python train.py --rope_theta=10000.0 --attn_scale=0.125 --tie_word_embeddings=false --init_std_qkv=0.0254 --init_std_up=0.0254 --beta1=0.9 --weight_decay=0.33 --final_lr_fraction=0.1 --batch_tokens=[16384, 32768, 65536] --train_tokens=171800000
MLP neurons of a small language model. Each row is named by its layer, matrix (gate and up: input weights; down: output weights) and neuron, and shows model dimensions 32-223. Each number is 128 + 24 x the weight over its row's rms, rounded and kept within 0 to 255. Numbers have three digits each. A neuron's up and down rows have the sign that makes its largest values positive.
Before each neuron's rows, "fires in" lists the words (lower case) most often at its 100 highest values on Wikipedia text that the model never trained on. A number after a token or word is its count.

fires in: "january" 33, "july" 20, "june" 16, "december" 14, "november" 7, "september" 6
L13.gate295:123161115128130118099110106124125162129130114080146159095163142120142131115137095136119170108157126149108156160101117142147100146075127153140123126086100121160135127133098113090117170100118148103144095161129119162129134144082102197141139158086149111142191168165084126141147117135125102142113158110131134132105149124152128160100113112098154140120177107157132120130116121144068150107132141154116133139107120132104104161148159136127140110107123150170125132146159143150096174154137109112122094120103094084166140127141107155107150148093147104163124121116119147142099117111135124103
L13.up295:144136116139095157142094171113153124127099152160133132126135109103120104110135135140095138141121143128155129117103162066108145133140139116095104132083135130139109133147128146139123134127065150124108118133133120164137104160183156110141167148124163162135137159128161133144161130131148088159141120092095145088125086162140128138108129169116137133116123133099091098149151125123111113105107155151122114121122126089148114141141122086165119086171154146102081135084148110131144126133107164149158090131153148104149100127137120161092149124096142110098123147100112166127106153144119090086
L13.down295:134132097120078131145149091125123099116101111154121154117118112122137121095141131141093174119143138132141162109173128127136145161134124100140106152122150126118128137151197114152128072110122139122138107160125108124166157104124132116093159107112136148103134079163130136117091139113121138098169148107153089116106136116093108173121120123121126126137160134176177099121113121134141122126111110109134087140074113142113180104107104115134124160075114133076159102110160120159111162139154159123128114114132094109105146132137126158142127097104150081135100164103100111170101135119140103131

fires in: "september" 15, "june" 12, "april" 11, "august" 11, "january" 10, "march" 10
L13.gate46:142172095113162120103137147129097164105119140113142153125121170096154165157099129078087125174130134147125166100130129131121110126126156107121095120087140123136103148154114098128128105083150145111136132127164115164085115133119141151135128171103059150174135157140107129139125146145121138091105173086173151138140127071128115174102130103103117141140129144118161101102151120115103164118110129156163135117136124109106079125148142109092142112082141123143117109130141103082170090132180142135143168124153134074150146120087125147149150150094099095168123127123128161176164104127145125087
L13.up46:170108124126112133095126176165085164122129102142114128116128175090157144124131121088157113100124166172180132070123130089128117142162147141120104143122123091142126190136090141120156119084126134080144136162138109140136128123137120135156128151113127068128131141097108153131143162144110084111126148160130100176109138118160116107137114136123143141136131123113158129154172115105131148151131153153152132108119127134102104135121186173130116117111149123135130120119171150120109145150151154136148134101116105112152144111089125156139128125045133140079137098118145102140166143133148127111
L13.down46:167118155092157163133106113121121106157099096105123141106119123124137094102151117122075132087166131124154135138155119139109114157152154125132104122132121074143104133139101107046128169102089148103142132103134135126138131173119115060109149122080109093111139149142083167112153157124158090134114112129124124136143081084119125174074146084146166164124154162157123125126146147143110128133131138177110141143092150119128132142126163146141149133136126108119116137178146157117155121129140132121144134126133077107113115166097133164110145128119112128118118074167148122154110096109140139164

fires in: "following" 18, "being" 12, "became" 11, "best" 9, "been" 8, "before" 7
L4.gate421:119152104086109133133126104163148132112142113107101119192125127112106120129154131134132122136121164074064113174135149135187108142133096142139129120146107110097115112125113096141113120103126107131168066169113081158113165171137102102149120125119128107115115139150101121105111130093104133130114133130116118099150139150068146162103146139140080073131183123137141094130101127142123140102078095107113117127119092082126126166146161149102137144099112131144103153127117131119145144156139080114138174134146141140081131110147159128135128115111129144115121157120092136120134155071122104089
L4.up421:084114132097121058168136102150150109118141151147168139150141134133117118121116128131112112117116141071108106162113123141144146126063116136155128117127074078126105099116158114142070127129100120165074133126160146134138122154156121138126114135138139108131148163137121160121143161142149158130138146090085169097135166124127123135098141114116102089110123131120096136141129172115157172136110158075100120143133114118112167113117183129120119094166129111131104092100131129145087113102168124109180121114150176132122124151134132110141148085124141151113129107116105114099087109127091062086
L4.down421:096124140128105102151138111151165147115127107149145135099125108153119103157111108132133143073129131108126174095135114122128156139113099125164131128128115124135077113129169139111118123131120080161125151131133158155183145074144114135104131143159164108080135153140124110148117101093145099105119116122123164152142091150114074082118132189219122051143128180153146117115123125130131129143089085135104088152077144109142139133109104122116117095111087121101110109147124093148116130099145130167145191145121138145146142145120133131073132117126117154115124133111116123095117139123142140094

fires in: "not" 23, "was" 20, "became" 20, "members" 6, "is" 6, "leadership" 4
L10.gate122:111154113131149148152101154110093164140120147125118149179132140138128136146106114123143074119152133119128147110156122090151121131150085117128136139149131110136181114124121108096136148088133134163140135120101105121161134130121111149156120157129157112101154149121105151137150129064109113108125135147146168116173170188138155165085087104112117130100112139143105092158118154123102133155133116121142121133095109141126106129128098153167131178116105150081138169176120143114072112130099150149095167127137146113171113119106095132116147152178135097145110119158143159144120164113159140115
L10.up122:158114132156134106140127179148114126120118148085109131089130137118137125126108110138147138131130086133121109147116153184154094155104129140167093166141135160162141129124128146129117125128156141171094155186142117108131135118115119139124159144138150161088127116160066158104123120136162122119090128147135126137132169123113129111157099065129116120116080128161159170147117126115124102177140112151152125152122151124139156106089167136115109105163126146137148128148195152124121110126135108133156164125136122099127138098122101077127104146142146111148080107166103100109113164120091152100
L10.down122:143145170124164115101095103086118146147116090119088110120130124157121142144080123154116124151117150152117157103107181115110125092084134123150149140108130130119142121119092144120147166112126148169117110158127159119147127203124127125119158095097158081170115125128127135116166133134125153155121100128150096125102140165127147157127117122178117141118137092074130119108120165124115158120121173167142128112135122181150128126114096134114137097146127193155135183151163146115119131166138114168146153128107135137169137168151120192153135146135120128132099120113104095096121154123138158080

fires in: "research" 18, "of" 13, "from" 10, "among" 9, "with" 7, "motion" 5
L6.gate82:096150115104138135115143153158129136130160060123163129133113127088153134145131121105124100119103137153110167119055147150161119129139105104118117162116164170144090131119125112116079134106145157129136088132156123131120115133149115160114108119119150148113152166146117134149111142118094087099109119136139099124165124142167095121124083140139115170123158067130154139108157132174150120140133106143130117123131144110136117188124161169132135087153122117167130106121132144116155113138125105182123169125173131136147126135176130158067121124125107099153109099100135151094152130130148101102
L6.up82:148136122103123107135098123073177088122122108144124130131118157100116180174131101114146107123113099123126159123119115076155151129117105114150140134136192161088087128119077113126116080120109143171133113088152139144157096134112119146097137105156098139148159135167143128052170157198146102140124153113174136142119098140151086157105121186110110097110152136112125138101136142123125125099147129171117088126150139126135099151154102123121110136097124133083095131108128121115144136126158105129151154143137159119162131179128128161092119164097132130121166100096146068125150143115113131123
L6.down82:156126162130110140150164115142126086135126152147104105142157127144104075155132154145161083116169135135133155105130122060125118098170136130102121151108092149133148128125113075105139133090093193202120137123132128128103105088131151117137100101134137105142133165126163160112132143105126109103118081146119161084135101160110109183124104128212178144124137102126099130144151110153094135151099142135137103134059133098137098114100123096133108147112142109144129137168121111139150141137150130104153086128132110098138138099154130135151143126091134093144148115134127122125119166127179091162

fires in: "is" 17, "was" 15, "became" 9, "not" 9, "were" 9, "considered" 8
L11.gate59:105148125111150113159160155124156114090164138100121143138126114170124105128080162063156103161134146106142132148154166178132157110086121132087103129126133113139129116120117145146136108114167142123115110151132137132117155158117133152174131172091123116139126144129093114112100157126174126123121132133113108146165180153128109114133137104116146121105147139144092112135143169113115165112139119112129105115115121139148139111123135167099101127111146192160083097192117103164124144121129132137184123148125156165117118105164135124142154150121144098100113095104123109138122106121134130105
L11.up59:109127121103077137097096135106150120139134119131117132127154128140156141141101116140131128140143100095137105115122144156113083128153094135127171162099105082152139080135145149115120164107113119138136143137124150105121141156116118136066089145119129141131128065170104117081129096128140114144124145124134125163126135118140113151109122125113078163108111098122141124125132141124179149131133133121171130111108122171129090137104148140069151129180192083134118124139133190115127132128148080107130126138107139130137167127125144157114151145145145163152060132115145136118109123084190131133
L11.down59:135114133115134118130143135113139128148170169141123124148128130139108150111104098144138098107149138143115134119136136130131175146136069127150162150128170116153134092101151119179111114179159086136079112131113123139182121128148079107162175134115163163139147070116102115105163123095116125104148149109125143134162126167073154123089110116180125099151137156168163097107092148125129153135113138123087137135117141147142169159142131170132118176110176174135114153108171138117092129094104133157151125147150152178136140146101105138121110137172123123130087100143130108123115165115124146128

fires in: "of" 45, "violence" 5, "stage" 4
L7.gate447:124134129094122089131103160154152120130116146110136113139140152164115126136154142154110121154095128134103130175121139170087145104121129084115151156133123157105144098115141172096144113129097093110135052109097135091134141130139143161118146116107154123082137147159145133130149144077121163126105141143125161147148114146117130138140128125111114133129066120165135115136116117159102144148104170148136130127119149092132104134126154135154135137169118120183160167097131103146123081120132106129142107141097165093107112085092112136130120147125133120116122137143124073106137099106138109134
L7.up447:149119163120107151125128158131103150128145157083134114144139158135148112116100146133130152142102102155091133141120110154162155129125146165116190142084133159148127145103128154119106140118129124139121173125138124084127097107125106140124146116153150130090152094134124074088120114125107118144135118133140124152147174139144128130127086144141138118102062134086111086094116142136101168145120177139109145130120184102124130134140116134093125170142122138120135179114150140100103126129154134133102130177099107133146093146107121118141116179102144091121177096055151105113131127117082115136
L7.down447:160161167132181139088117144111116124138161121155154113119200124126142126128144104150129149099115138160145106112159081146129106111126148128128133114139121147131113160118130149144077125125142081103121113127077153089161137118138107093122131137109153148113133129109136175128148083194149099123106120126140107110147169110120126137152088135160141082129108134127118149158156150112137094127154112119144124143151111081141106103136117178192144109142134095108103132119185130089127115115141135101120111137111139103136150170163106166097093068080143094126133100118110122135107095133107165120

fires in: "was" 41, "became" 7, "were" 7, "members" 5, "before" 4, "be" 4
L12.gate140:125204140103103087131112086160153145104137122154081129143144105161113114110155128125134093193115179115157125176136151124126129157142114140135087135124126111146156108096167134121083157101145138145120113131119135173099135104110096160158109135121134140167151128105123112119137125073166109101110137130105149113143133120088118112117150096120112146128102139094170104128106150121108133090111112134122110107093085128118151095142145132134132164112142165139143136087126155120103099125063154111120144131108116095170135114147144120109138130129166145103109132171084130055127135108154159159
L12.up140:116140148095111131161114154106179128131122103096082115110130128164145131090133170111114102144105178164110128117112108164148106123166126154102113146101110172174123125141144118120122110140127152143082140148157144135142117142167119132176180119120131177148140110117110110137135135168102123132166128164118104118123145142117116095141160113122139096128176145118146146154132141123117145139141121058181121112153141130126138101115143138083133112112137139137180174159124133121154142133150125090143086114107160102085136140142126108124138145165085142138108122160130139161157143145155137126
L12.down140:119113142102121113172122113142134175118141118119149123129159116074144144168120106090134095122115128125140146138084131128144152099127128120134115138124111122104114092089062127203116096177178107118117153114173156156109142129147110156134123123137130149174100152138114154156130129123183159101129117165127150178093157135136146098114154167151137111116117117171131142088140129154106131125127122119131113113113119145134157114099091129187124125106114122174148181128157122144152125145090152104139165148148152140132141112141121108101119104135123158114103113147125146145138128080149135121

fires in: "january" 14, "july" 12, "february" 11, "june" 10, "march" 8, "september" 7
L13.gate31:153103104132147121114093120141148131099097098137102136119148150099102129085165070129141205120133102111095129151160140155108117177089150128107109130116073112165118148141103117107108074132140155127164076153160157142144173112109136154150114106120072151136153114170114173083105132097139091120137164128182170132125152151116135134108154151093140124151117109141163112137138130109114116139084157136167116110136152156131134114151121107120133147145157100134123130148177128150085133103130136132127147133156136109093142109135158121148094122092123126092120091141108134148120128145135130131
L13.up31:086113123135120116121113119139116130134115131160168146152123148078116125118143119112114114116126106124108127129117114102130092137128112123122081123127123111159143185136126118101132121143116117137123147152175089171121111124099124138098100137152092129157106139159140139148124135148093160118175130116143106120103080166155148158071150156116105117116105078162116102103158119143162162086137144117095113112120139058086151146153129138145121124140152112076144181127097123147147132142113119140121127151146136115139078137127100155137107121168129103121117106121150143148165154164135129183
L13.down31:153120131129149124161125120158128118112140138122118140145118113087108135120149089109112100136180122150137098134173147111130132150155138162136134169164164114127178130117165120156095078131070163110127147130117149150168097134106113130099137109084136199122113093130128132111122162127138152101155106167096112145139154126124183155107130106146110117078145133171154114089133059092118125121092135120135091158127123106112094119143154068140133104101123127109120154166097109115100113144141152162121117124129134112182131154140152114108080108114145128089149118170126110131124219101117122098

fires in: "of" 52
L4.gate138:144140141123102126117121147099142156090134123199119133113136120117154160100126093159136120148125142154145162100101069163098082131113091093144097132130109157128134184108093154131110105087121138140103129156151090093112129080128146154089164082109106123144149162130148113128111074096123128115127151145121114126122117123123142138097152149141101090129129100136100132139112082124110115107107149086126119103172122149124139140137087115099113123101144122134140114079147106114087136106101142167095148101132102157137082155155124133102135115139147116150138085112114088087129125107119119123
L4.up138:171111162148117119087125125120175092085138148134131114118132146107104142112080106114141122127171097147149140100102113108137170118063111150092143103168083096131130141132110149117083142136114146152107143132106152138156094140151118116109156106151112143098127135129146093138126111118171155126086167145131152145118122126098120136122164096122119143102089113132184140130135146139135143127138136127135138157124131116129115143155149097136118163119076092115173154107156150150126099092146140134100140136160087092190103146163123121164120120159132088163139046146119133161120131147104145127
L4.down138:148122132151135127131148127148115100105114090128101142147157167111114131161125126073142160131159124106119121138172119136170165144141143109145161094106166174142144072102137123149100133065131118189097105066098141106127104135144111135106135126134131147164106093160136127136126124145180105126112082137095145136141137111125116181068103081133143088111108130110091117123167164135130136114123142123121135152134107118115139141159123157155097127142142111136143116137169109123100084097158111121107102142156101070151144135120137143133128141109121082141123133196103122157114128110102137147